From a checkpoint of a small transformer trained on Wikipedia: vocabulary 1872, learned positions.
MLP neurons of a small language model. Each row is named by its layer, matrix (up: input weights) and neuron, and shows model dimensions 0-127. Each number is 500 + 25 x the weight over its row's rms, rounded and kept within 0 to 999. Numbers have three digits each.
After each neuron's rows, "fires in" lists the words (lower case) most often at its 100 highest values on Wikipedia text that the model never trained on.

L2.up620:501547480489523466513477462538459522509510538486502499497506472473501487501516505521505505472516513462483503485502477482509520486457551524472496546509498481451483487522506486473470493510517554525493483502491474509501470515535504449538492490480478524497507493537493482467514498452534501473502546504511513470512478515503570517502483531479468500502532481490515513512473488480505551477498
fires in: "it", "italian", "italy", "item"

L2.up771:496500513534513517458524523506479525493540501498512517494479493510504508544455538467494509542496509480529506519517517513522488537477454456564542486500526511455538491501518514472479470475503481525472480484426494504526488483471498512549479440521514468490498501493521527506489534465491463490501475475454507479513484498528486481510454501467497475481513477512477495499484445499528466512582
fires in: "museum", "money", "million", "hajibeyov", "months", "month"

L6.up523:462491463522439511515501487525540473509475493564483511495446527521457528521511548472460454495474504485495549481477504491490468532496508526502492464498470511477515515450513470517494500528533513477466506523508471516480492496519503448476507491476502480523515493514473488475521493472464517449524514446506438523499523514491514491505541465504516482504491495456441516491516473490497504491499
fires in: "and", "son", "of", "two", "father", "said"

L2.up201:505495528504505507505494505532518532532489500487492529574485526507476518485453525462474488536483516511486490510544488483503509492509504486508484505470466534486511489504502486487488483492509510541473525465520539511473467469464496508527478492520524479527505520521587477503495518477444487492466516561500528505507474527491462470490520481456514441477506514514492509507497490498461524501482
fires in: "where", "league", "we", "learning", "know", "level"

L6.up287:518496489520460515523428544467483487469512470519466478520486478507482519480479522513499513467529501538509481522539498512507483484505443524506488498503502518513466528519512529479512516482511510514485545515510476543521495514470515517495515513502484491497508510538508513522480560521499459480533482470519512483517531527489537481437475514522486480554498474452478536482502470504460517490469
fires in: "mm", "cm", "in", "mid"

L2.up739:500489478527472488507458478458468487543518517522495520532471481502475493464504534506483495516520521522505495503488539499486513527500489475471490503507522507500511488481533505436519520473498463521500517476519510512447530504466520542521466477483457460465451502468538527506545477515500578517485514512486478483489515496507487494548502536502476467499487496545467554489528509536514512491502
fires in: "well", "record", "world", "master", "next", "much"

L2.up26:544533533517500504539534475477518498509503447475509517490506481500519501527486499515513497467525521481540465466527518474535475544542501502537508522463479496521532485438473520521521469504470501450469505535527471471480513514534500493472522515512491492510504485483481483483474475518532486512479491539540477554496490526483521490495547518477534537535493486510471453481519499517474491519483
fires in: "no", "best", "because", "one"

L2.up402:485508540521498488512447521488474513496511470534490511534501447504469545457513480501511548510515499495486508484514490481526516572504558514481498504501509507494483464505485539449484503531489484537481538506488435484470472459493521519495556500500502527501509536530494508518480496486503486483479516473524522490494529467558459434471479509478527503471547482531493488528490478471469520521518
fires in: "be"

L2.up55:517459502568494462509515526474492518517459516498475486517504465498501507496497486500502516537503512531500493493519525506503521517523492527502504501499552470477515524501479504483490467547508531476473521492520499510533541522505480495511453514469481519506465505524518472490503490487550507497508537491489447459527456516444519512470517510495497477533499462522509514508455457522498494526483
fires in: "center", "force", "central", "centre", "main", "for"

L2.up468:495487477503527515511463527514507500519519481508476500510496478484529486506519486509476504515502512515479539533487455528455484535500523525463525475496464549487522497501505465504511483514534525537479464457519516534486493501487476508478449539488491512456498526487509476490483438489459506527458493468494520489507465483499510538527501494522495503494538540466527531524514502499476468491561
fires in: "5", "9", "1", "4", "one", "8"